{
  "n_layer": 8,
  "d_model": 768,
  "n_head": 18,
  "n_kv_head": 3,
  "head_dim": 64,
  "d_mlp": 2048,
  "vocab_size": 48597,
  "activation": "swiglu",
  "norm": "rmsnorm",
  "norm_place": "pre",
  "norm_eps": 1e-05,
  "positions": "rope",
  "rope_base": 10000.0,
  "rope_fraction": 1.0,
  "qk_norm": true,
  "attn_scale": 0.125,
  "bias": "none",
  "tie_embeddings": false,
  "parallel_block": false,
  "init": "normal",
  "init_std_qkv": 0.0279,
  "init_std_o": 0.00697,
  "init_std_up": 0.0279,
  "init_std_down": 0.00697,
  "init_out_by_depth": true,
  "optimizer": "muon_variant",
  "lr": 0.00964,
  "lr_mult_up": 1.47,
  "lr_head": 0.00664,
  "grad_clip": 1.0,
  "warmup_steps": 0,
  "schedule": "wsd",
  "decay_fraction": 1.0,
  "decay_shape": "linear",
  "final_lr_fraction": 0.0,
  "batch_tokens": 131072,
  "seq_len": 1024,
  "doc_mask": true,
  "train_tokens": 1112000000,
  "steps": 8484,
  "dataset": "wikipedia_en"
}
MLP neurons of a small language model. Each row is named by its layer, matrix (gate and up: input weights) and neuron, and shows model dimensions 0-63. Each number is 50 + 10 x the weight over its row's rms, rounded and kept within 0 to 99. A neuron's up and down rows have the sign that makes its largest values positive.
A block is one neuron, or neurons of one layer that tend to fire together. After each block is what it responds to, as a language model described it from the Wikipedia text at the highest values.

L3.gate206:63 34 56 53 58 51 40 51 50 43 54 40 61 55 33 51 64 25 43 69 38 50 53 43 54 45 53 51 51 51 43 53 57 25 54 62 49 53 48 34 60 49 53 67 32 49 30 68 39 65 41 70 49 29 44 53 62 51 63 46 33 57 37 53
L3.up206:76 37 59 41 30 50 45 41 60 47 59 44 67 51 36 45 49 49 30 49 47 59 52 59 50 54 48 34 49 49 47 44 43 56 50 59 46 39 58 49 57 41 45 56 40 62 46 75 45 49 51 45 53 46 30 51 68 50 61 40 53 41 39 62
L3.gate1418:46 50 52 42 58 73 57 40 50 50 46 55 71 59 51 54 67 38 46 34 74 44 45 39 46 48 48 53 48 51 53 56 56 54 58 48 50 53 46 52 49 55 40 40 44 42 50 52 48 37 51 45 49 48 41 58 35 66 52 61 25 55 47 54
L3.up1418:52 46 60 38 53 62 49 50 68 63 53 47 53 53 52 48 45 60 37 47 62 65 55 42 42 47 44 43 46 33 20 51 56 49 51 52 51 44 55 64 43 56 46 56 38 47 33 87 36 41 63 50 74 29 57 41 66 54 44 61 49 34 55 39
Zero in scores/tables. The digit 0 in sports scores, results tables and statistics, e.g. Gabala 0 - 5, 11–0, 2 | 0 | 0; occasionally other word-initial pieces.

L5.gate97:41 54 50 56 28 49 48 52 40 63 51 55 49 37 53 44 48 58 53 45 57 44 40 42 73 32 44 68 50 37 42 51 53 58 66 41 44 50 36 53 56 48 45 63 34 51 53 45 63 69 61 63 44 46 56 48 63 46 61 41 44 52 70 60
L5.up97:63 52 62 51 49 53 46 61 56 29 54 68 44 49 49 52 61 47 53 42 60 64 52 56 55 44 46 51 38 56 53 66 50 39 48 50 57 37 52 43 52 41 48 31 55 57 34 51 28 51 56 40 50 43 51 44 54 58 43 59 49 30 53 41
L5.gate326:56 48 61 53 38 38 59 54 55 51 47 55 44 35 67 63 65 40 59 59 47 26 60 35 57 53 44 53 56 63 51 53 60 58 61 48 58 49 47 47 42 46 52 45 45 50 69 45 54 55 47 49 52 52 74 35 52 59 51 43 34 44 62 47
L5.up326:60 53 54 57 40 54 52 60 54 82 43 53 62 44 61 56 53 58 62 27 50 38 52 46 20 61 53 58 44 58 63 63 49 40 37 66 49 48 56 50 48 47 39 54 48 66 57 32 51 49 51 48 24 41 38 61 48 56 63 50 35 56 55 61
L5.gate1408:55 38 46 57 56 60 38 38 59 32 45 42 49 54 46 49 55 51 36 55 46 43 57 43 46 44 44 54 54 46 42 53 46 52 35 53 40 39 49 49 46 56 45 34 54 59 43 45 40 50 57 59 52 58 58 65 59 44 55 60 33 33 38 36
L5.up1408:37 67 55 47 48 62 66 37 42 63 29 31 45 65 63 47 55 41 48 24 47 41 37 44 47 52 45 55 46 57 59 72 90 49 46 27 50 47 56 39 56 37 51 41 47 45 41 44 52 62 60 53 52 46 44 38 49 46 39 58 61 58 53 51
L5.gate1621:53 48 56 35 58 34 61 49 53 62 61 52 44 46 43 51 57 56 46 51 53 41 31 39 36 66 50 67 55 58 47 28 45 61 41 53 41 50 25 31 54 37 39 46 51 72 57 42 56 53 60 52 54 58 52 55 52 48 53 35 50 43 59 49
L5.up1621:60 55 47 57 39 52 41 48 45 62 53 42 59 52 57 42 47 38 47 62 52 54 40 39 53 45 45 32 21 45 50 50 68 53 42 63 53 64 55 65 42 26 57 50 39 41 56 48 63 43 55 56 42 64 49 67 64 38 58 43 62 56 54 37
Stats-table number cells. Numeric cells, mostly 0 or small digits and blank cells, late in rows of sports statistics tables such as footballer career apps and goals, e.g. "| 28 | 0 |".

L5.gate133:47 51 41 50 25 57 49 50 38 50 59 64 44 40 48 38 66 65 53 48 32 53 46 45 48 52 44 56 65 63 62 54 73 39 61 51 43 45 52 28 45 38 30 57 59 62 56 59 73 74 40 55 64 48 61 31 42 55 56 51 50 46 56 35
L5.up133:42 51 39 33 56 59 65 42 51 46 53 49 29 50 56 51 40 35 46 63 61 56 61 56 46 29 56 44 62 48 30 50 30 58 38 47 40 44 39 49 63 47 82 49 49 58 37 67 53 43 67 27 60 56 51 37 50 49 66 61 49 44 62 58
L5.gate373:51 48 31 46 36 47 53 51 44 57 61 44 49 42 73 44 56 62 47 40 63 51 55 35 45 61 44 48 57 43 46 49 49 53 54 47 61 40 52 46 66 43 54 53 49 35 64 53 53 52 54 33 59 46 62 58 66 35 27 49 39 51 74 50
L5.up373:66 53 53 41 40 54 60 32 31 54 44 42 37 42 64 63 59 67 42 55 58 67 52 53 30 70 51 42 58 48 52 41 35 25 61 42 59 65 43 55 51 40 65 44 52 45 36 50 61 46 51 60 54 51 58 53 40 51 26 63 65 46 58 54
L5.gate1445:38 44 50 50 42 43 39 38 48 44 22 40 56 53 42 72 53 45 37 45 51 28 44 39 39 72 45 55 52 52 38 51 52 52 40 59 33 57 38 56 47 44 52 55 51 45 42 54 50 41 36 55 54 47 50 57 52 55 49 52 48 48 53 61
L5.up1445:60 34 63 50 58 37 34 43 45 51 41 63 51 43 54 52 51 59 39 30 38 68 38 43 44 55 31 48 49 57 56 65 52 40 46 44 54 41 39 47 66 46 56 44 53 51 53 49 52 57 43 53 46 47 33 69 54 48 41 62 39 49 50 52
L5.gate1522:66 52 50 44 34 52 43 51 54 47 35 60 38 34 63 48 59 63 67 50 47 47 53 51 45 27 41 51 42 65 42 35 48 61 59 59 54 68 55 58 51 23 67 38 66 50 39 47 50 49 43 57 57 41 33 42 54 51 47 42 62 67 48 46
L5.up1522:52 57 38 55 45 50 54 60 43 48 43 48 38 60 44 34 58 61 53 41 44 44 64 40 46 36 37 46 46 65 45 49 35 60 56 54 38 77 40 50 40 44 42 49 54 55 27 43 47 48 46 50 50 74 58 42 46 48 51 32 24 48 48 46
Institution and category nouns. Head nouns naming a type of organization, publication or place after modifiers, especially school, schools, newspaper, network, station.

L2.gate55:75 38 71 34 63 59 55 52 47 61 35 54 47 54 51 50 43 61 62 47 67 63 41 44 38 44 48 37 38 52 49 49 53 31 70 36 60 39 42 39 49 29 58 35 53 46 61 50 47 57 41 39 55 55 57 42 51 58 57 59 61 52 54 58
L2.up55:32 33 46 62 15 54 48 47 35 56 39 52 52 51 46 39 47 30 28 44 48 49 40 51 50 52 47 39 39 54 43 50 58 63 49 36 52 46 34 50 46 31 64 66 48 52 38 42 62 42 59 35 56 40 37 58 35 44 62 63 38 56 51 41
L2.gate132:67 72 65 54 60 64 59 31 65 62 52 56 34 53 68 56 62 69 45 41 40 31 53 55 55 36 53 44 51 55 46 32 44 33 47 69 43 60 49 41 44 36 54 51 57 54 45 62 61 58 31 52 49 32 40 32 38 58 41 36 55 59 46 46
L2.up132:56 51 50 36 50 35 42 59 43 50 43 55 39 61 49 38 48 46 63 59 49 52 65 62 41 48 39 57 49 45 42 43 39 51 36 38 52 43 39 55 47 44 45 63 63 47 60 49 53 49 48 53 45 39 38 48 75 42 49 46 36 28 41 46
L2.gate405:68 42 60 40 44 49 42 56 59 42 37 53 57 73 67 46 40 42 40 40 54 60 55 48 40 58 29 46 74 42 65 45 37 63 52 49 49 34 63 49 41 63 61 48 40 58 57 48 40 42 53 38 53 47 44 52 50 44 34 58 73 52 46 48
L2.up405:51 43 56 48 57 65 39 60 64 58 53 60 18 60 46 67 41 52 38 42 41 52 36 38 38 58 43 52 53 57 56 45 54 60 57 46 44 43 58 62 29 54 63 44 47 50 53 51 59 52 38 43 51 48 40 42 58 61 24 55 50 38 40 34
L2.gate589:30 58 49 52 42 42 44 43 56 50 31 37 51 55 61 48 40 57 38 64 33 61 39 51 41 46 27 76 19 58 44 65 29 52 55 60 60 52 50 32 42 44 51 44 35 62 53 51 36 60 43 36 62 39 57 57 47 57 42 68 53 57 50 52
L2.up589:57 55 40 62 52 55 55 39 53 65 42 56 44 71 40 44 56 64 56 42 48 62 53 50 47 67 44 29 61 59 45 43 56 53 46 37 69 46 49 58 50 57 35 40 47 63 57 51 43 55 54 54 39 40 48 40 56 71 37 40 58 46 81 62
L2.gate632:47 34 77 51 45 53 44 58 46 48 36 40 46 51 14 62 36 48 37 59 58 48 37 56 47 55 49 45 33 51 38 41 41 46 50 49 44 50 55 46 47 59 57 40 37 36 59 54 61 67 58 38 59 55 64 39 50 73 47 45 40 32 42 32
L2.up632:39 53 64 42 45 62 48 61 45 55 50 54 36 45 25 64 69 37 53 42 62 53 58 49 45 42 61 61 46 58 47 52 58 31 51 41 59 59 40 55 37 55 54 43 54 56 53 56 50 54 46 31 59 40 72 27 55 70 55 47 64 52 52 53
L2.gate988:49 62 63 50 51 64 60 81 38 68 53 53 48 47 56 65 50 50 55 46 39 38 47 48 36 54 31 26 45 63 42 54 48 74 67 45 53 41 60 54 44 45 61 33 34 58 56 51 31 57 46 54 53 47 37 49 45 37 61 48 40 46 63 51
L2.up988:50 55 53 32 65 55 64 70 49 57 52 67 42 50 49 57 49 43 58 41 37 52 50 37 60 62 47 37 43 75 55 54 62 55 56 51 25 33 62 50 48 42 53 41 40 54 60 60 44 68 59 45 62 50 32 47 58 47 54 51 41 47 52 46
L2.gate1395:43 54 45 47 42 55 50 39 43 51 36 63 47 37 49 55 44 55 60 62 47 40 45 35 56 55 48 37 36 56 71 43 40 43 48 38 64 54 55 56 41 54 59 54 45 52 48 61 54 63 39 53 44 59 75 35 42 62 33 48 54 39 35 36
L2.up1395:52 67 52 56 42 52 50 51 45 43 40 49 74 36 60 54 56 56 62 49 39 50 58 44 61 48 30 31 44 53 70 42 43 49 67 49 54 47 79 52 59 57 32 40 48 60 55 44 53 62 43 22 64 56 39 39 56 65 34 43 67 35 41 50
L2.gate1630:41 52 44 46 59 58 50 56 52 51 58 55 51 61 54 58 39 40 48 55 57 56 60 62 42 44 61 36 74 41 54 44 50 43 40 49 47 49 66 62 37 35 51 49 55 70 50 50 43 51 63 51 57 23 52 44 44 49 58 50 63 38 48 53
L2.up1630:52 58 43 50 55 51 51 65 42 52 47 43 56 67 56 56 59 59 46 40 33 48 43 44 58 40 54 38 67 67 49 46 45 47 58 41 41 50 42 47 47 45 60 28 64 27 64 59 56 47 58 45 49 33 59 56 47 44 49 38 42 48 43 52
Noun-phrase openers. Words opening a noun phrase, mostly sentence-initial "A"/"An" and numerals (A telegraph office, Three-bedroom), plus partitive "of" after most, many, group.

L2.gate45:65 41 49 33 51 40 49 41 57 68 61 47 61 41 40 55 39 72 52 50 61 47 40 38 72 58 67 47 55 59 62 61 57 50 56 25 43 46 54 66 51 38 51 43 35 47 56 52 50 52 43 59 46 51 64 39 56 53 44 59 45 52 69 48
L2.up45:43 44 53 65 58 56 47 44 46 45 40 38 47 44 40 51 41 28 41 44 55 51 39 50 56 51 28 66 37 30 62 52 45 47 72 53 46 58 40 58 66 63 55 45 34 50 53 50 61 45 42 48 50 46 42 47 71 50 46 49 53 40 50 47
L2.gate592:51 39 46 57 20 58 34 57 49 51 52 59 46 64 59 48 45 40 50 43 51 46 60 68 48 63 52 63 58 37 51 28 31 37 61 46 53 37 62 49 55 29 71 41 35 57 32 64 33 59 47 46 48 28 58 70 59 41 49 57 64 39 55 45
L2.up592:65 58 63 69 58 51 45 61 32 42 65 55 69 24 61 43 67 53 28 49 65 56 53 51 47 59 49 44 49 41 33 49 52 47 38 46 60 47 46 41 71 50 55 45 51 64 35 39 51 29 44 47 51 34 64 58 57 43 66 41 56 37 49 22
L2.gate656:40 56 43 62 61 63 30 52 27 55 36 63 50 49 58 51 38 47 55 39 46 35 70 42 42 61 44 41 36 49 54 42 34 40 47 53 54 58 41 44 46 44 54 40 47 45 54 49 52 44 62 45 54 28 69 62 60 58 48 61 40 52 49 55
L2.up656:56 66 50 54 31 61 54 41 52 44 53 54 52 46 65 52 55 35 46 53 48 41 61 49 38 48 40 70 62 48 49 53 62 50 38 44 52 44 56 31 42 40 39 56 52 57 40 47 52 52 35 51 58 32 49 41 41 38 57 52 59 45 67 51
L2.gate833:43 42 62 46 54 53 51 43 52 63 49 59 48 40 48 60 38 51 47 48 54 58 54 46 61 46 63 47 45 55 38 50 34 44 55 47 52 36 25 40 54 63 54 45 49 43 63 50 76 44 53 53 48 51 50 43 35 41 58 44 43 50 53 53
L2.up833:51 54 57 57 47 60 56 47 53 56 54 46 54 44 53 51 54 57 39 53 60 52 44 40 46 42 51 49 46 39 51 57 48 56 47 35 55 54 49 66 42 68 38 37 36 65 37 47 34 65 51 38 58 34 68 49 45 58 39 62 58 50 42 47
L2.gate954:47 39 58 37 59 54 51 50 53 63 42 42 43 71 47 54 65 48 50 48 45 56 23 58 57 44 54 46 46 60 45 43 58 50 45 39 48 43 40 55 60 65 49 44 57 54 41 66 43 57 62 77 46 69 46 43 65 49 57 53 49 65 61 39
L2.up954:37 48 51 48 47 62 46 53 58 44 49 44 40 50 47 51 64 57 60 54 46 53 58 52 38 57 37 29 25 62 36 50 45 34 62 54 57 42 48 59 51 51 54 38 37 53 45 65 51 47 71 61 32 50 61 55 44 60 65 40 40 56 58 68
L2.gate1090:51 48 47 50 33 41 48 47 51 48 42 60 45 40 46 51 64 54 42 46 44 41 40 58 38 52 51 42 67 58 41 59 46 36 51 41 45 60 58 55 58 53 43 44 54 42 40 40 53 48 44 46 62 48 68 71 42 50 56 48 59 60 26 48
L2.up1090:58 46 62 52 54 39 47 49 35 47 35 47 37 55 56 50 48 55 49 59 56 72 58 52 58 42 48 48 47 49 40 63 46 54 31 49 41 47 54 54 62 53 54 47 43 32 47 63 63 43 45 53 43 36 39 45 51 45 70 29 43 43 50 41
L2.gate1619:39 55 51 39 40 63 43 41 56 52 70 46 58 43 59 42 56 39 29 51 62 65 47 46 41 65 51 63 41 41 21 47 69 46 53 60 48 51 30 50 57 61 54 48 43 54 47 76 55 34 33 49 48 60 48 49 49 47 58 52 59 44 39 42
L2.up1619:46 57 42 46 55 67 53 48 56 50 49 59 50 48 58 51 45 45 43 45 38 53 56 50 63 73 47 40 51 49 60 47 64 35 54 60 55 48 41 59 56 49 58 49 61 67 55 47 50 49 45 65 56 61 55 53 40 51 41 58 51 60 34 46
L2.gate2035:54 39 50 43 52 61 56 43 53 49 70 42 42 48 59 62 28 28 46 49 56 70 61 50 50 62 40 55 27 40 51 66 51 63 41 63 54 48 49 56 45 43 59 64 58 65 30 59 43 59 47 54 43 58 43 48 77 44 38 63 44 35 48 56
L2.up2035:56 38 53 53 54 51 56 36 42 44 58 65 32 36 60 62 44 48 36 61 65 51 50 42 63 58 39 41 42 47 46 55 49 39 61 62 72 48 40 36 53 42 55 59 69 64 56 53 44 37 44 51 40 77 52 51 60 32 51 53 78 70 64 47
Zero digits in scores. The digit 0 in sports results and stat tables, mostly after a dash or cell divider, as in 1–0, 5–0 and 0 appearances, also other digits.

L3.gate519:59 55 54 44 63 45 57 57 33 52 49 71 28 43 53 62 50 45 46 57 52 72 36 38 52 35 43 50 24 54 48 33 45 59 61 55 42 57 64 48 53 48 42 42 41 35 43 62 38 51 46 56 37 42 63 35 54 54 47 36 40 46 49 50
L3.up519:63 59 28 81 45 64 48 36 43 47 56 55 46 60 60 56 46 47 46 57 52 49 49 56 43 47 41 34 47 58 61 53 35 21 33 49 50 47 57 43 59 50 68 59 39 23 45 53 49 43 47 49 53 45 48 39 49 66 56 61 50 51 46 39
L3.gate1222:63 44 61 63 49 56 42 45 56 63 48 87 44 44 34 47 53 66 59 32 50 49 50 62 59 48 28 34 40 58 47 45 39 40 38 55 40 53 57 56 38 57 58 61 47 35 60 45 62 30 54 53 39 50 43 59 70 52 38 38 50 31 60 39
L3.up1222:66 36 52 50 52 32 64 39 38 54 40 32 25 53 56 61 58 44 41 54 45 40 24 42 47 31 43 57 44 62 49 41 60 46 41 71 63 50 42 38 45 45 72 46 65 51 47 73 46 58 30 45 61 57 52 54 34 48 50 49 64 52 62 43
Entity-type head nouns. Generic category nouns right before a named entity or at a descriptor's end, e.g. retailer, group, side, band; also table cells and score digits.

L5.gate165:28 59 49 40 42 25 53 47 44 43 51 42 62 68 52 64 61 42 31 55 52 40 40 67 52 49 64 55 54 55 41 56 56 73 54 39 43 40 47 38 59 43 38 48 42 63 58 53 40 44 46 33 39 54 55 50 57 29 50 45 48 44 47 39
L5.up165:42 45 48 45 38 54 59 29 48 69 60 45 63 55 51 58 47 41 68 43 45 46 49 58 48 68 63 58 47 54 44 39 58 50 62 72 51 45 51 56 55 32 60 50 47 49 54 35 64 73 53 51 51 65 27 54 39 53 64 57 54 50 51 39
L5.gate1169:56 62 35 44 39 45 77 42 38 36 36 44 35 43 38 53 51 56 32 58 55 52 38 51 59 50 73 56 53 45 59 43 36 82 61 33 50 56 34 40 51 51 41 49 44 58 35 38 34 47 61 56 57 49 46 43 55 38 37 61 47 43 67 67
L5.up1169:46 55 54 57 62 54 62 66 49 55 27 51 23 44 61 54 50 47 71 48 37 60 48 39 55 51 40 59 50 41 45 46 58 25 38 66 43 54 35 44 65 61 48 64 35 38 68 52 61 55 31 40 72 47 40 36 52 49 50 47 49 56 42 24
L5.gate1171:60 63 46 48 48 55 76 43 62 47 54 49 49 58 44 58 57 55 48 58 49 28 41 49 60 71 37 69 45 42 43 55 53 53 56 45 59 54 58 51 29 51 67 62 59 66 47 42 40 60 53 43 49 65 52 47 60 30 47 51 44 42 43 61
L5.up1171:50 46 54 46 34 42 60 49 45 36 66 44 55 50 54 49 36 77 44 56 48 70 47 43 61 53 38 40 43 56 53 67 69 46 46 63 40 70 48 53 52 45 49 61 54 63 41 55 34 61 48 46 62 45 34 52 58 59 47 60 51 39 56 52
L5.gate1861:61 53 56 51 34 45 53 47 53 49 47 44 46 45 43 62 57 61 42 40 48 51 44 49 50 55 50 57 54 56 39 51 32 45 51 37 43 57 67 52 42 75 50 59 52 38 46 37 48 49 57 42 53 45 33 40 67 36 60 60 49 57 30 42
L5.up1861:48 45 52 46 41 27 54 58 66 52 29 52 55 47 55 56 53 38 35 48 18 62 58 55 36 54 52 61 38 52 50 28 49 74 61 39 63 50 54 62 53 53 48 55 55 45 57 61 55 54 39 70 51 54 39 59 39 51 33 51 36 59 53 57
Indefinite article "a". The indefinite article a/A (occasionally an) opening a noun phrase after a verb, "as", a comma or a line start, as in played a part, as a society, A Company.

L3.gate537:45 52 66 40 69 54 63 54 45 62 51 33 52 29 41 47 54 56 59 52 46 61 58 31 45 33 58 59 49 51 36 53 48 53 49 46 50 39 53 42 50 39 50 48 40 76 50 59 69 66 57 55 57 58 39 53 41 55 47 60 24 44 49 54
L3.up537:56 64 74 46 50 45 53 50 44 72 76 53 51 18 48 36 49 52 58 51 54 54 49 61 54 51 45 42 57 78 37 38 62 44 65 55 53 44 45 36 61 37 54 44 43 44 42 53 45 44 45 54 52 50 55 64 48 33 57 46 40 44 35 54
L3.gate1052:46 53 47 51 52 49 43 72 38 32 43 55 44 48 38 35 51 45 52 63 37 09 48 63 54 47 54 56 44 65 39 50 34 56 58 61 29 57 61 29 37 49 60 54 51 60 59 50 51 64 44 68 52 62 52 61 53 46 63 44 45 43 49 60
L3.up1052:62 55 59 43 62 45 60 74 41 48 45 48 43 47 52 55 48 58 38 31 56 48 51 49 53 62 63 71 49 55 65 41 28 31 69 51 65 48 53 41 60 61 61 61 25 40 57 54 58 31 63 64 53 42 57 69 50 48 41 52 47 44 68 40
Indefinite article "a"/"an". Indefinite articles a/an/A/An, often after verbs or prepositions, before quantity or size words: "a few", "a number", "a total"; sometimes word-initial A/An pieces.

L2.gate248:45 49 58 52 35 52 51 45 51 56 25 30 48 46 34 25 58 73 52 53 44 49 64 46 53 45 40 42 36 43 57 39 67 52 56 53 49 73 48 40 51 52 38 51 51 46 62 58 58 64 43 58 57 49 70 50 59 50 41 56 23 55 39 40
L2.up248:53 50 57 52 39 54 56 50 67 56 49 54 70 56 56 43 48 51 50 49 44 59 35 49 65 67 58 47 33 54 61 59 76 50 42 50 54 51 42 48 61 37 45 73 40 44 45 30 43 48 53 38 45 47 49 45 25 38 57 64 52 51 60 58
L2.gate293:56 51 37 44 36 45 65 62 71 64 50 56 28 52 24 48 39 66 46 52 55 46 45 36 61 69 32 44 47 71 42 53 51 55 56 36 40 56 44 41 44 42 45 62 64 49 79 45 60 54 35 67 51 67 61 69 69 55 48 41 64 46 68 62
L2.up293:40 48 48 45 45 36 56 50 46 60 49 76 27 39 56 40 60 65 65 43 70 37 48 56 54 54 49 42 49 53 35 47 36 40 51 69 39 62 50 54 52 49 53 74 58 51 56 56 48 55 50 41 58 59 46 45 39 47 44 40 34 40 52 35
L2.gate761:44 63 46 44 46 54 40 39 51 50 50 63 63 68 41 48 27 58 39 66 57 48 39 48 45 52 51 48 35 48 56 34 43 46 63 58 61 58 31 48 66 44 40 57 63 53 54 61 40 49 39 48 55 49 39 29 38 48 50 51 46 49 32 63
L2.up761:47 61 38 51 45 76 46 50 31 46 44 45 47 67 43 48 40 51 59 63 36 57 62 58 58 57 44 43 48 44 44 47 34 56 45 72 60 46 40 43 38 32 53 57 51 39 61 37 48 48 45 33 54 55 44 50 51 49 42 42 51 37 58 45
L2.gate1245:48 51 42 44 55 42 58 65 54 59 50 57 58 65 67 52 55 69 54 63 51 43 50 51 52 55 46 35 43 71 39 32 41 48 51 40 55 61 29 27 62 68 54 59 53 64 53 67 62 48 54 54 48 62 51 47 53 35 34 47 44 42 36 48
L2.up1245:35 48 47 56 53 57 56 64 48 58 60 56 50 74 57 50 54 51 54 66 58 50 48 41 43 50 60 61 47 57 49 40 53 36 48 44 61 44 41 66 63 53 22 53 53 47 57 47 48 46 77 58 35 64 57 35 47 40 53 50 62 61 43 47
L2.gate1344:38 51 39 41 50 39 49 48 51 54 47 41 44 50 52 43 49 30 46 37 42 42 42 47 41 50 49 47 52 55 60 46 46 57 48 43 56 52 44 45 35 58 57 62 45 50 68 50 48 39 46 51 50 72 50 45 28 61 59 44 52 57 46 56
L2.up1344:56 64 47 49 41 68 61 51 50 58 42 49 47 46 47 54 53 28 53 59 37 41 58 53 40 59 29 70 48 57 62 71 69 42 62 36 41 49 67 58 58 39 46 52 59 29 61 47 42 53 42 73 67 65 66 49 60 41 48 56 63 56 56 46
L2.gate1393:58 69 42 48 39 50 45 39 34 55 43 56 46 45 64 53 48 54 57 46 40 60 45 44 48 66 50 30 50 49 50 20 43 23 54 54 59 55 48 57 40 52 57 58 20 40 62 68 50 59 58 58 27 61 53 58 39 49 60 40 46 52 49 53
L2.up1393:36 66 45 59 64 49 54 58 42 50 60 49 45 51 51 29 54 71 56 65 53 63 29 54 50 54 33 32 56 71 40 35 37 67 63 39 49 57 46 59 54 43 55 44 64 39 44 59 54 43 52 54 46 65 58 29 63 36 46 39 39 30 38 33
L2.gate1557:32 47 53 56 48 56 50 44 49 58 34 52 45 31 29 53 57 46 53 36 54 42 35 47 46 64 42 41 46 45 42 53 51 42 42 54 47 37 53 67 40 30 57 58 45 64 36 33 61 57 43 39 49 61 51 62 65 53 39 54 33 43 39 63
L2.up1557:55 51 38 47 43 37 69 36 39 57 54 53 44 59 34 49 25 54 53 55 49 37 41 48 57 35 43 25 38 46 30 66 60 60 38 51 44 79 55 36 52 35 46 51 49 44 36 40 45 54 29 51 45 66 58 51 29 55 43 39 49 40 38 44
L2.gate1726:50 38 57 38 43 50 59 46 49 46 48 59 64 40 38 46 52 61 54 47 38 41 54 25 56 64 41 52 41 49 59 50 52 58 58 41 42 61 51 60 50 50 63 69 75 47 84 56 52 45 29 48 55 71 73 50 49 45 53 50 45 59 36 32
L2.up1726:69 49 46 43 51 54 47 49 56 47 51 61 56 54 37 45 30 63 38 51 60 46 59 45 58 52 46 65 48 53 50 40 60 51 58 45 57 47 41 47 47 48 65 64 68 36 61 54 68 45 42 46 59 74 67 51 41 58 52 59 50 51 43 42
Compound noun heads. Head nouns that complete a modifier-plus-noun compound, such as shopping centre, office manager, production team or spinal cord.